config.yaml
head_dim: 96
d_mlp: 768
norm_eps: 1e-06
init_std_down: 0.0
lr: 0.00486
lr_mult_down: 0.7
MLP neurons of a small language model. Each row is named by its layer, matrix (up: input weights) and neuron, and shows model dimensions 64-159. Each number is 128 + 24 x the weight over its row's rms, rounded and kept within 0 to 255. Numbers have three digits each.
After each neuron's rows, "fires on" lists the tokens most often at its 100 highest values on Wikipedia text that the model never trained on.

L3.up733:088103137115140137130126109107077132123149131081165144156108182126145095160135106098099127154087116116142108128108152142145140114151118116134116142113146155090139130149152073121142122119119151115170116087148142117125123164109163118102110149072147145146097123139124114135106116132116153130
fires on: " It", " is", " it", "st", " she", " would"

L3.up130:101123120097165106136124134143158144106106158122173141141104089116135106104145106133140112174144148103129073135135162133074139129127129114092125134092106118157143191109115175154114119160134117140118155156134151104118140139104156143107121105149143107148138131150125078123093116172170141111
fires on: "i", "iot", "p", "it", "am", "ure"

L3.up381:097128147120101159159152097130147092108132157120116178118164139114156151108107101093132119142113093101085113157131155164060123130106151126145131146127131148119169134143148175117109104119175149158139121116129113144089071132134095126098100097115084152109105137096150120128098092095128127174
fires on: "as", "u", "ur", " |", "av", "ah"

L2.up248:155111139104126124156140160104165166116121169088145132096095128168085123101104108089117109158141137133117149094134133168134132125097129156135076138125144107066141113143110114143105133117131153148108146161158157151119143171097095142156158148183161130110135131099152140141139154112124161114
fires on: " re", "0", " first", "Early", " Re", "R"

L3.up136:145127131128132110070113107130137128129138122119101177115085106135139113155095127115139085140076157116108136157103154153128100133137073201155164163117110135181090123072147107126123145132120132152105106144146114144133145093125152146110113127097091125125217127121101147145108144138114116163
fires on: "al", "s", "el", " which", "om"

L3.up573:107121123105149120145153119120149138140142164145122108103195123130135126166112095121130138146152095162122143085083124153131130074109129133119101139148137097153075141137149185126153157116148120100130141154089140116150151124110157119127117129134101117146086137087118124154163087132136105176
fires on: "s", "-", " place", " -", "ass"

L2.up475:140143126140131148141095118139132110143130152089135122141157140151092120108141099119140173136175100127163133135159143137104115120107150163164115112130161150156103128143101123134108114154141125119118145149135113119143151144127150161176146159103090095146091145095107116131118136143114139079
fires on: "T", "N", "B", "H", "F", "G"

L3.up507:089121105153117124119109115123133046131130125158143147093162116138102142134110119149132104138088118129149129159153141128162124121082131135138118168198129076128136203164107117123127142120120140119094113155126123112122165135116163126105127122133145140104123138151142135157101150143127103082
fires on: "'", "in", "al", "as", "\"", "ar"

L2.up164:137175148160131138133124125116111163132138126125108096094133145142112100131144154079168146127154152116106174142143090123140112166129100158129115094130134131140157081119102108156098153159115174117114114118134148127168100097153112125109115105137165144109107159106136114133123138106101109176
fires on: " the", " on"

L3.up361:130192136069072111099102138144134132101140120113114109105126139086139141173151159151144112125140124133129119135143114120132100158121118172145119112150134129127128095100150112095151115163160129109133107104140152064165112129135113088127119140134152149146131170147087091143070108134130125130
fires on: ".", "ear", "ent", "ell", "est"

L3.up730:164158115129109116115127135161146117133175120109174090143121153145121145110122154103159115147121141134119156124120175095129169138163137167141111119134132077116156117150110148120146092124144122140172124178098141159124113125121136127128180143111119102117111149134155142135125134089157140128
fires on: " to", "p", " |", "able", " Total"

L3.up202:146095110160146106147119117127116087121187144121114142094137162158079114140190113077131088112180138140126130136132155108115136143160136118126145133104126139082149121157105136092148128155173156141122129117109118065111085161177143134085131086139115136143194134135119124082147126105116113140
fires on: "-", "id", "end", "ass", "ter", "it"

L3.up362:129131139126163135118133098100157114095176156122123106161135114108109141138138145116140117128073109118143120141177115140145120115113138137100087129159149151119092105121068127106142089118135130134116135130107117122120140119169123133108120132167127136109143077142137118146123162124080101064
fires on: ".", "ear", "-", "id", "and", "–"

L3.up352:111115123110138097129115111123102095147133181161137133139149111160126154107125140099092150130151085137107117123119151104149151140122138181128140145169150140143113141079159152144092108150101125177107110084134114138142128131133137164169093152143109114133089099145133108168169094117111145120
fires on: " |", " to", " few", " about", " not"

L3.up418:122100103113116131163113148154122139116099130134111146136133139071114153106165132078064149138094143095167110110165136156124121106133175133148138126126099120167115116133106113117071114104150156148140119117133115128150153123136124134133112161164098110173141128156165125084145122132163130142
fires on: "il", "ol", "our", "ath", "h", "History"

L3.up303:151135131111139144098156131131127107109164116182158134119160130124056173145112086125137133084090158154156137104109123120140117125152097155132072148170127128113132137188123102140132155134113153138127100140098136138144080114080096139143101101115126139160123094124131153112101182128122172098
fires on: ".", " as", " on", " yards", "ing", "r"

L2.up649:095140066157132132126142152168124116159132177140139138149145121158142167159151133091096098129154134146126145158111115137172125126130103092147149145122154190147145122142138141159095153158147136122093126124106117153135088108142158125130079112128103107141068135119105156127123153134126087124
fires on: "L", " be", "F", " as", " Team"

L3.up391:144100124139097162131132117153125132129165129124105143127074131119113158165134155149164078106147151112088126100082143130098115135146105156100103122148136111132174087195126115136126127128160133124109138125157143123176080146109116067147148101132143177140102165130116138137103113150134086162
fires on: "\n", "ul", "r", " al", "ri"

L3.up760:133113145116195125106120122182137135086150147087141115125076143123138169120089072092108087136144127148165145105120144114111138119191115165128137113143130112130128098125115153186133112105103152158141167110130130167115135155084124121156090152115129114134154110113124125096143121092140144150
fires on: "5", "p", "t", "st", " for", " to"

L3.up419:145143108156100152088106138151117172146153165129150122119124111121139101129146093163131161099130148145159156120111121092105115097108131165112120153094158122128155110117138129120162095127150124136148130104117188133133080136078162148140185149105092144081113124148147138130121131100115109136
fires on: " T", "T", "ort", "ast", " all", "ulf"

L3.up182:104092178125137115112108112150150123127126107152129114123110134111068135127084179126150109110145077094116116140102145138098085143132135120133146130101120149098129164144124095126100137089135128106141098137132142126150120097085127157151118119126117124114150131109132124117161136116123123102
fires on: " |", "in", "al"

L3.up598:119131151143161115106103152113183136096139139122170116136108133087132130126143142087145126143121144135138132170101110092096136131226120129148141117158133124126138179147141112155080116097112113140127094119099123112119112120135107164157112125137150140132169117124135123138103178115157108155
fires on: "y", "er", "in", " similar", "ar", "ion"

L3.up165:140129129138074126102115116116081128155115181147093124124167133108127135101098119145142134122095080184108141151111131112131112101149119141110095147149156156151084078115079113115120165128130096133152127161111161104167131118117152154111119189158130115143146141112094152140100134153184116099
fires on: "\n", ".", "ry", " |", "s", "ly"

L3.up591:085153124128131113153093089141150130105113141115141146143139131110155118173126146078128164126051121147160085170160126165108098153129115132150117168120161130149116114142149115109128117143157140101124096128126176141149150096112119146125104150105129139120106134125130128090097119153066109082
fires on: " (", "-", " is"

L2.up586:105125151112091123077144096116122137108151154166101148092140087139133121143093121162136112109153153124134104079121136188125161144112109122151114129106159112153146137149139116100109139111131149090101113104142121145131104088157159105130164134159133104159133149145147082118073075137181103118
fires on: ".", "p", "0", " was", " at", " of"

L2.up142:069175164117171099127128096093130105086133149138127134127178123131102127147074149108160127130137079173148119103138144103112124170097138115186122127124123143107113106144162107130139136122153136124144089124174139118143143141159144089135170153161136119150142123156133095179113116125137139153
fires on: " |", "\n", "|"

L2.up9:145143141154145143125131139088161122097110105154133153116043136130155158166095121110086170157154135134143148129132114132162129141114162126110113127135157146167120165132122109169093116125098167126110109153141160132148131139149087137079136089142163178162095122072101119137134138149113141118
fires on: " a", " British", " Australian", " American", " personal"

L3.up554:088104113130118173127134117129163137126130128142127118128160160148133168147113126115105117140154088160117139165107095143171148163117168102151123112121133112159159125112143129126105082089095157123120138141105094125170122124129107157172114132143116155167160102125087126150116149159185084121
fires on: ":", "a", ".", "ma", "ep", "ot"

L2.up457:122143103142130170135118111144108118116088121132185125160123108124171143140149160093155115109105125124134119177091118168107175137086128151129137110151129173110094140128134121117102084131101131156125115136135097079112124116154145109122151113111130167162164124102106121137135140129131138160
fires on: " of", "'", " between", "3"

L3.up397:175104161136151148152132079134111140082160129115131124113155110095143151149108141095148100127103137164140131103195171132095137131087160087118125165128126118141102137092144117106154163133136160130142101151115146093085124151142160074142149134162138086122132097137090165117097167144136092111
fires on: "ly", " as", " and", "al", "ent"

L2.up347:168142127103181113135138118153164173140147118101143123120153154095090136107163135125119136154129146127131145092120133089094133162091125172167154127077123091131112134122070101142159151175193094096096136135162128141121131131134129130116143097152133111124153146164137139145116118111082112126
fires on: " was", " |", " named", " appointed"

L2.up58:118129112106132128087097145109138101128127142171098156134104118147104168146180135156112116190106135122109134124127105101159097134152131119145122124144166158120118109104132123128097110117134116087173162136140112140116161087124158086089146132129116144123083114141152149124125179162118129132
fires on: " (", " in", "—", "."

L2.up572:148104121125132189149163151101108140125121113132146155075107109127102128114139131090111168154146138131075141125138134152109129124140167139120127116130135121125119110090099134140149153110131112116157162122119109131119166175121064113145169118097157121146134074117135113106138116118104153162
fires on: " and", "s", ":", " two", " tra"

L3.up321:129099175125151081151160086158120104155162118150107104141103152136152138101119126115140143088168121170134098151156111112118165156117113143147101124167159131170124127151145120122115119155143137103153154153073088106071128122103110088115115129124127116112117105143082146113114138124127141132
fires on: "4", "3", "6", "1", "2", "5"

L2.up290:096107101141120146158145127104118121131113073148165134113107135101124159119142123170138126108134113149091094125106147162168157154105190150131171095121132119137125174143082124150136106160149112142119095137138167123204105132129103135114150116168139141143111140122112121115165134171147135161
fires on: ".", " first", " is", " career", " to", " team"

L2.up119:161106133155127114177112084138134123173100129108131129111113105087147126116135101126102132099134158124142138131086138151072096156112108129085147142119136103091107099090107137157128085133118138151158188129139115164133140153136111139123111127110134106144116108123150140124137131124099123164
fires on: " where", " to", " that", " time", "–"

L2.up25:132121150115118161127115126123126118134139127098092136128103143125132136105142149104124149123160138110146105134162167129090124138154154082149085139100143126204150138090153148109101131143171119121121124121147096098141136096133134134160170072162129113178120149177094128121129133147133095088
fires on: "0", "7", "9", "6", "1", "5"

L2.up543:168151145118145088174108131125160119134128162139124134143149107115135151096133112123111149122124163167128125152137150108139126144139140093167158145111120101079147077102127122121113071112131103146106179110121133099107159092111169152163145156131154131177107139152099151104124101145156105117
fires on: " of", "op", ":", " and"

L2.up738:114119120115137165155161153103164159145163159138158122149123074124130120140137126110121114125154086138137107123152078117087102090070126124116158107099141166144147155114151115127113153165150097079142139118125083166144135133108105118110114160097159141127112148138195146100139114149131109136
fires on: "==", " Website", "=", " $", " £", "$"

L3.up515:129133103105137098123161157115156116105142102114082113117127077113125152110119107127153151097128165133149158127122140130115095145140134097166158161142119108158130121124124161136158114113095133165120109144140129134101160146108101135121129105180125114173105109123091151121136084135154145126
fires on: "'", " her", " as", " in", " his"

L3.up749:118152153117116137102123166137100155121160156155091099091127141117108146176135099129172092113117108111103142170139141119149119144094138138125140093159145132145124123092107124130108137110120144195105127141136159112109122110132121110143087153131162112158161132129095155143142167141120133113
fires on: "\n", " and", "m"

L2.up568:113120117141125128163111116166128091116112178130113163128106109101113158089145101104120079140133157158124083138133089083144122112161046110174126099133166179124147066137143087132107166163136134137149124129143120131141122137138104124101169114130139142120161161131147132121155092133116106124
fires on: ",", " as", " June", " July", " Date", " August"

L3.up649:109157162108129121142102093123125169164081162155116159140126142131119130111112114165111154103150122128102129168108120155148128142149105100148110135127158099138132156120156135060074154113118113132147122132122136139110167082150130111118138177142132088125107139150138132136120152112146115117
fires on: " not", "as", "-", "ac", "a", "\n"

L2.up513:143101145158116155091114113107120138144114107091156139133165063108107101113117101116117138135120074150079070161142151144140126134137131132172129155122114136103114143119145115130115157146124075119171129118091148104172126103140102118142132154126100174096159154100180132113114097107109089155
fires on: " that", " no", " Website", " some", " all", " w"

L3.up633:099140150131116116109116087122112099137069175142137176161088102130129149114110156151151129117179138136089153161147092127158139170157141115142133107136162109107111157110111131137097128103137142115130162173132153113155149101135113156116123158088097144142085091128123132108112166162118109135
fires on: ")", " ==", "==", "==="

L2.up236:175155116165102141121081109124166126110147119087118138140155170128116136130137146126155103092121127145141159117150126108065113124130108164106137115134109142134118124143141106182139090150130087117092107124126127117101188104127139090119147104102126155137176102114142134104169087144078122132
fires on: " r", " most", " pr", "R", "L", " GA"

L2.up747:104123117168139109101166134109129096109163128153128089181145153139122097175127085103124091155131129146115154168102128122128135106171109137152101135136083109110136115157138135139144100140131117124119104137154083103125119115128152170112170128079098183142165133153160102143101162131107093145
fires on: "\n", "3", " by", " from", "end"

L3.up441:137122128154139131131092134075159124106120128141087195126117129133144129125167109119141134102135138113135103103165158115134136105127180127111150147081122115122136094166124174137097126141169150124138179126109131124132095135143137103152157133124127141119144087088147094091150092127110114169
fires on: "it", "c", " of", "-", "i", " side"

L3.up483:107107166116103120090149114081140143086133090112147126101168157119129164098115147136093109188108151144125161144143142168114148166101115080131146184160141147094108151145147081196121123095111128104140085154155075122139105113099109125139139125135131131090101120098114143132131131130159118145
fires on: "in", "e", "ri", "ree", "une"

L3.up22:136102122113143118151138121182161136123159174098160106126077177100152048082132121151106126109090168155115114114133073163118146105109162145139096143129119141091128125118108113134098116152109108191142134075152150102136143130152092121104161143123126154167098123119130154125083130105131148148
fires on: "==", " of", "'", "ale", "h"

L2.up734:128165139106147173138134085124095114109117165141135137098129119137127131115120127121163135100106174191075121164113076098161168160129123125125129132127103109100129133138073160128127118135095109136128134143129137111155106144116076142113132139147143185138117108121149142145145105104113167134
fires on: " to", " rev", "W", " on", " c", " V"

L2.up138:119134100106129121104121136067126150076149133138166164115145093095149112095131071128113113132129188138122136102121109135112184137123144115157182108120136143119137156135152129120115149124163093121114111125119157127141121147137132135134149127142150145133111113173170159128158115136108122112
fires on: " of", " did", "ounc", " rel", " –"

L3.up107:139110124100143116121174161173136078142120110137160114101130107137170102120133103128122156132136143140141095137140122157107116154127138125107128140108146128147088129208095120121109117146107093130136135165127163131142096130135114079145130155168149108123049156084127151164097106132140138118
fires on: "p", "er", "ier", "sp", "our", "E"

L3.up178:125128091167139136133122130143142103099130135189140146127148131111123136073162107127121166166146138168116171117116120088108123168122139133104156107164160186095088159123125117209109125154101111123149131173146111136125163155054137121140129122107117139127111093138142139142140135125137095162
fires on: ",", " of", " to"

L2.up107:118156100134134113166110099137155130110089136169140152122153109083076153100141156150125147149097113122132082137136115129163128121115121150161139115157142159144095151108095157110083126129139147119126131130096134127131163116103146162105163121141137150143130119126122150112149118122070131128
fires on: " of", " No", " June", " November"

L3.up509:103150088132143144143139119134119137099176134072111115093129083141125112096138135172088127178075103175167137128126115106113146115075171159133135170118133116126140116135104134147104111114133137137079142106095113089124136162147148107083168129112112112192110109117140162153130116144097145147
fires on: "ad", " well", "t", "d", " int", " t"

L3.up475:150133130112172155140139133134154176119150111175110136125112128157094157167127142104108114160089114125159129087132143077104081136150129110149139137118101144109082120106175080110108154133129179131150094137130110136148117151101120134119191151096101146130109139118148129093120112094113134141
fires on: "ing", "al", "als", "e", "ote"

L3.up97:140137104180086123117179093190155109128124115125147134126126109135147093126128154142169140135126145123126138142162162088125088119098151162072159161145115127129141128155099129169115091128146152141141157182125083146103141100072164139116133138100103124135155126118162100122139158147124168125
fires on: "k", "v", "at", "c", "al"

L2.up50:101155151129145118142131111132129134139161113158133086119140092134115118153135094158167115117167093125140130131137114121141146139114140090149121115149145151173135097143122135133166160161097136095135110155147134132172121132122079126098133091184113146142146144104159122164144076114133135150
fires on: " the", ":", ","

L3.up253:133109152144157102141127124124167125120134116076174132096088118166128139159090153117143099154093124072126116111048123116184122120118148174122112173160163088117107150150115129120111096132147125149146098150121178137148119149095096098151147114151115086139114114111126121132121109109129120105
fires on: "p", "=", "d", "st", "rd", "b"

L2.up311:173138100085163125126150143134099143120111095169098126143077150092121121136129168143159104111110119147090118109146112107134200129138147147117135152155151126117120160169137100125121110093161109088117130132158150121094169117102122140107108128132167105125143114165057162165102159159179128104
fires on: "3", "9", "6", " Engineering", "ing"

L2.up623:124166095144135129152088097083128145107135122157105131110160070120123139140138117085140092144138120156113139181167106160141128148089111129138144111117110106140166124077121122150139145112160102138159134157121131099116134120125137177127172166186093111172150162116127133140136141142093151081
fires on: "\n", " be", ":", "cl"

L2.up36:144140090148125145108160130100117152166130148117124120129112134120139093101124107079145087147148109129149135114190103097151147132155100112119130117123153175127126112115128123128141177129131080107102138102136113161164155115121118129104122192136108095129177160104123126096133119176107114150
fires on: "=", "==", " Republic"

L2.up186:087131112140129148154154170096142129106117095144133106094137095111135160137094162121148138090111147147102173123119078131094123119147058107116157107139126132141143118096133176138148159195116123149136132163098122142102193123087122120112177142130110151131124128134119176120141155134107107144
fires on: ",", " and", "R", " career"

L3.up325:103147089133136140122158110135118085147150192145141108123166090184123111129103091112139082149098122118133151149115129170151157138104161109113120147169141139146151151148172127115161133121138154158167111166098142130111100125087148135108138098139092127106133136139125147143057123103120074175
fires on: " of", "ut", "ld", " '"

L2.up326:163133107131131160113174109108094128129129127139140112153125062122091111148104126120161099126093102142150115106141106121071123123160126158157137118085142141130132093124107109090114134136155100119136130133171143142101159104112123084111126160110126119184099133127139150131111142115135164134
fires on: "s", ".", "0", " with"

L3.up366:152091171122134119129105170122127095140118145085115116141065132100121119127117157101138116124074149111116139052099146140137125132134166114123163181152152143189124101079112148142148113165143150130166153143163145117125164136124085137137095113128122105115121133144139168173103142160145145119
fires on: " and", ",", "h", " she", " the", " in"

L2.up682:127126096148159130077111119110113086134180119144073152123136152148185172147106126101119134139123099156125116075177172165116109104105105108148153121138147151161150139136134114151133123130115113128121143121129125105080109116113104178096116138131161142136114123109121128099093125139152080163
fires on: ":", " of", "7", " the", "9", " around"

L3.up38:174070116155105109094177196159120133148120119119129157100131100149127128107107115131130176161103130153131094109153134108137153157147140153149124120119139150112160144165130134140128126116133135145145138130179106121128119114137128128139151104108102133151125110071124101124125155085122129149
fires on: " which", " July", " that", " October", "or", "r"

L2.up461:130092126084104124174143145162124149139116121143164130147146171104112127129112126150138137140159140124127132163101106123157098146139155142100147081132109160124119128111131094088147149125128157102122153142106179118162129161107069115130177110107122141178093131149145116172121126116102124116
fires on: "\n", ")"

L3.up99:117129159103138139147102159173127159084124120178168161131116176136129119061107138124134138103124138117107096099157126123100099126123135089140146152174108139112145137151143128117121134104144122115104115126127081122108146158104127151155119160154152078121116113109100121131099171145144125143
fires on: "in", "c", "n", "ter", "on", "a"

L2.up104:142122155151077165174183154093091102119170175120153131112182144134103152106130141150118141150153109136151152147146120176084126101144134126125147134086091125134113083105147120157123144133134126187135119130152171112159123143107107149133153138118133128150171121125151110119087111104123161158
fires on: ".", " performance", " media", " air", "0"

L3.up193:159100111114133121146137138101123112112136150147173160106125111096163097142089155091113094127175154158136146137125098146093133123154123174093099111116133114132119134121124118126158154141103098098138135121125160153140094150104100138159113100135111143176140172150106108092119106169160120156
fires on: "\n", " is", " Apps", "h", "ó", " was"

L2.up705:103116172106119118136141138140150134142136143105150120115101115169127115124176101096139172129137147099144134144097177116139105110131175144166108105084154122118104106141102167125145117117125123148192107143104148124150089144101117139114120160125110135118154108091127109135148123095089144153
fires on: "\n", " the", " not", ":", " its", " other"

L2.up304:117112135121126137089088158098117153139138136103103128119135122169155101139108098060126163162176119131168111130135132119128110104115115119141121135129172102124132171131127145165092100115139101148152141100115114144164117137169180159118106136144112110142159173138114143143091115109128089120
fires on: "D", "H", "P", "R", "B"

L2.up697:110140133129111121156152136149120155114179137127142109143118155133097149132179117135122093101082090090124132108134124115131159131130140136104120102083082114150096146158130153224160186141158117110125108104097125083134091123106086134121091123134099153122138159124162122084123128138132123125
fires on: ":", " /", " of", "ing"

L3.up265:103125128146135098109151146091116154118150123121157082136095107106121117129127131110126138141145047098136091165121112144158124142089113077136146174085123143161096081109133131143095145157183146120110130172155132140126085123122144142089136128152098188139118144113105131161103158093110155129
fires on: "t", "it", "and", "il", "rit", "r"

L3.up440:126112145117085120149113104125131140096134136098132107131146164171118106138056103093127139110095143150140120137103151155179137187147134104130132131125125124092120158165138116098091056135150102110149157129110160127169147131092135163121115155093123110121132128122128078170149158140118154136
fires on: " a", " to", " their", " its", " ("

L3.up555:087173142109130136165152136137122111135150097129147112118084105126114116157144106113153116129114144113160134091113130087131131141122097128131090135119135140151135165157103141138109117117138149084122149117144115124111161151162156085113135086081105114160153137180122153156094181133123091101
fires on: " where", ",", "\n", ";", " an"

L3.up249:166126091112079139113169126121111142089140126164143162134121137149162147134150110090160131144110143128137113149111145116115110090093166142132140175165112126119104115098124124121123119122140123146111169098123096135146121160154117090134106165128119141164063125143114098135132142139164150131
fires on: " ", "is", "on", "e"

L2.up217:148142139116135141168108150098111076102121107127144144143095142088125129130117109082137126154134100109134098070098166135097108138112134103164148140140150123141083201122143108109119121147133135099152138102142097084125081183171146115124151125134164154118090153134156126109097100157162113140
fires on: "9", " of", " s", "s", "1", "ros"

L3.up216:154109141132120143146161144121105127139122147155144130099127103117114130143108105126164038097100103120184153106146142115126140152093149139147100129133096115129120116158165123116143140132119156141101145127137131126172112132128074122134194114120163133100150112116060144121122159139122155128
fires on: ".", "an", "ed", "ing", "ate", "ant"

L3.up82:158151160102139107129116153148141120083105126139126145127100117128136121133116140162121138145112113131118178128138165145144160104127118129125120087128164112129134114141169142124109165100127166116131121179086159129122096109104112088131128123158122082156107124100101157098095123156143121095
fires on: "-", "p", "f"

L3.up766:119115109106144117141143161133102111127150127130118129162148106128187147108098090129077141178162152152130136130135128162114100147119156127131153109115141131114147125123165118147167118110123118143127112119057111103129151105159132115171152162134171092138126126118121133099146149122072112108
fires on: " and", "ric", "ic", " being", " later", " not"

L2.up49:136096117137119152137153129120098092151131103161146171120107149125096128140155132102127120165180099106118098124126116077128093147124132111133133138104135150160098155128120090176119143140126127096145138121133130094155101162128137177138149165108125168100137145170135137071100073128148083121
fires on: ".", " ", "9", " $", "8", " said"

L2.up552:057139119123108135141123140113171118107136133176092123113139158146129148109110137156098135148141149132139093138151115089168099137145105133161118126117118145147111142151115101122127141134136164127086129124137119103137165136145147109132115141150141115130137136177084116148171129145150126050
fires on: " |", ";", "—"

L2.up429:094150118175131136156186149142084149152130133092125141173160126143112141171131109120120110145081090125144125147079158114124147154101139139111133128114159126147107132107149143152147126159114121130113129140147139122169109130083094081144106133144138168128152119095166084112072085127119143133
fires on: ":", " a", " not", "ally", "ately", " often"

L3.up586:132098133111161115124128119110145097146122127163141129111132095107139161133138157115174109142166138138168154113182165161080138129121137167147117116152145110145094122112092188112127082125099117106088143152129114145115146134148108073159156134132107136126087112135138120129092116128110147157
fires on: ".", " by", " former", "gor", " life"

L2.up422:138121124157151188127084131108093145114107122144157129154134105111129109138169068116097127105134115117157163157120145142091084127128144119135121131119116115103126116119141177113110111133082095165144136171154138126129122136115140152125115167139157162153124145102186131054099166124118125148
fires on: "0", "3", "5", " most", ".", ".\""

L3.up313:146125145121091114124163138146126124147135127071130096105107110167139115116111175128121097122087139121128154168104137148100142122084183116133131099104149107155172134167105097104135179171119135143107145131091113105131161145143140143077125126114112142104133162100159140120134147136101093120
fires on: "ad", "'", " (", "ic", "ant", "t"

L3.up272:142128114112115120111160130121141125158180154145119097109136104081107124154109134144162117121068159092112139079125101125141148125105120138157107150143134130146123115122079106119100142142128142122076155145101140143148114112112128146122128156131141121136133124159145153147123144148124121119
fires on: "\n", ".", " though"

L2.up438:133124133143088144145109145146171107098116117118094114121140124105154129138135087101141115129136149097149133159099138168120114144154100165143096089072121113153117148150127135116111135128152098149113131143127153154144115105131119196100147162120089142078144103141115104156123110141126115135
fires on: "\n", " pre", " UTC"

L2.up56:099144128115153120136129100132118116146187183128104150123135110145130089099089128165081130128151101073130100097110116131164105152126106135149172138125135121091160121118137143155134096063154178153144112143129152144117151102115160112090110133106162107131132121147087105123111089156128128143
fires on: " ==", " the", " is", " it", " one"

L3.up685:114127119130149155125153112127109095096118118112077126133149108091118141106168140121159046100103150146178098098121112179156127115144143117128145145101159131171135119175090120106111117143120177099146092140090103108114171108165145101130099090150131141129126111142154128137120190118144103130
fires on: ",", " as", " and", "st", " while"

L2.up692:100136139151133103109135141117091134135169137150139096101131089098146137149102074110150121132125098098114108147087106108127136135119096118149081207135116088129114130138134106125108135093144092117128105151084137123100134156149153116169129144132116152131173125160121123107116139094148096147
fires on: " part", "ent", " not", " some", " all", " of"

L3.up722:129102144135100150111134127133134141104121145145148150142087132110159099149156110102135134124144145096132101090146132143151121140174132127160143117124124117141093123143128121170124078168122137111120167127106117123096119128122185126145108139124119142131153106122120134149110118099154128124
fires on: "l", "z", "Z", " Z", " z"

L3.up117:101081106114135141120140133104099167119144168103107167127144121138135116136128108135110113121105097150086162145146114160144106140162091131167187128133162115121140157148123147144150078128131151126139074145124108132116127123162150076162145155169067165149088145147136132129135144089139140137
fires on: " and", " is", " University", " also", ","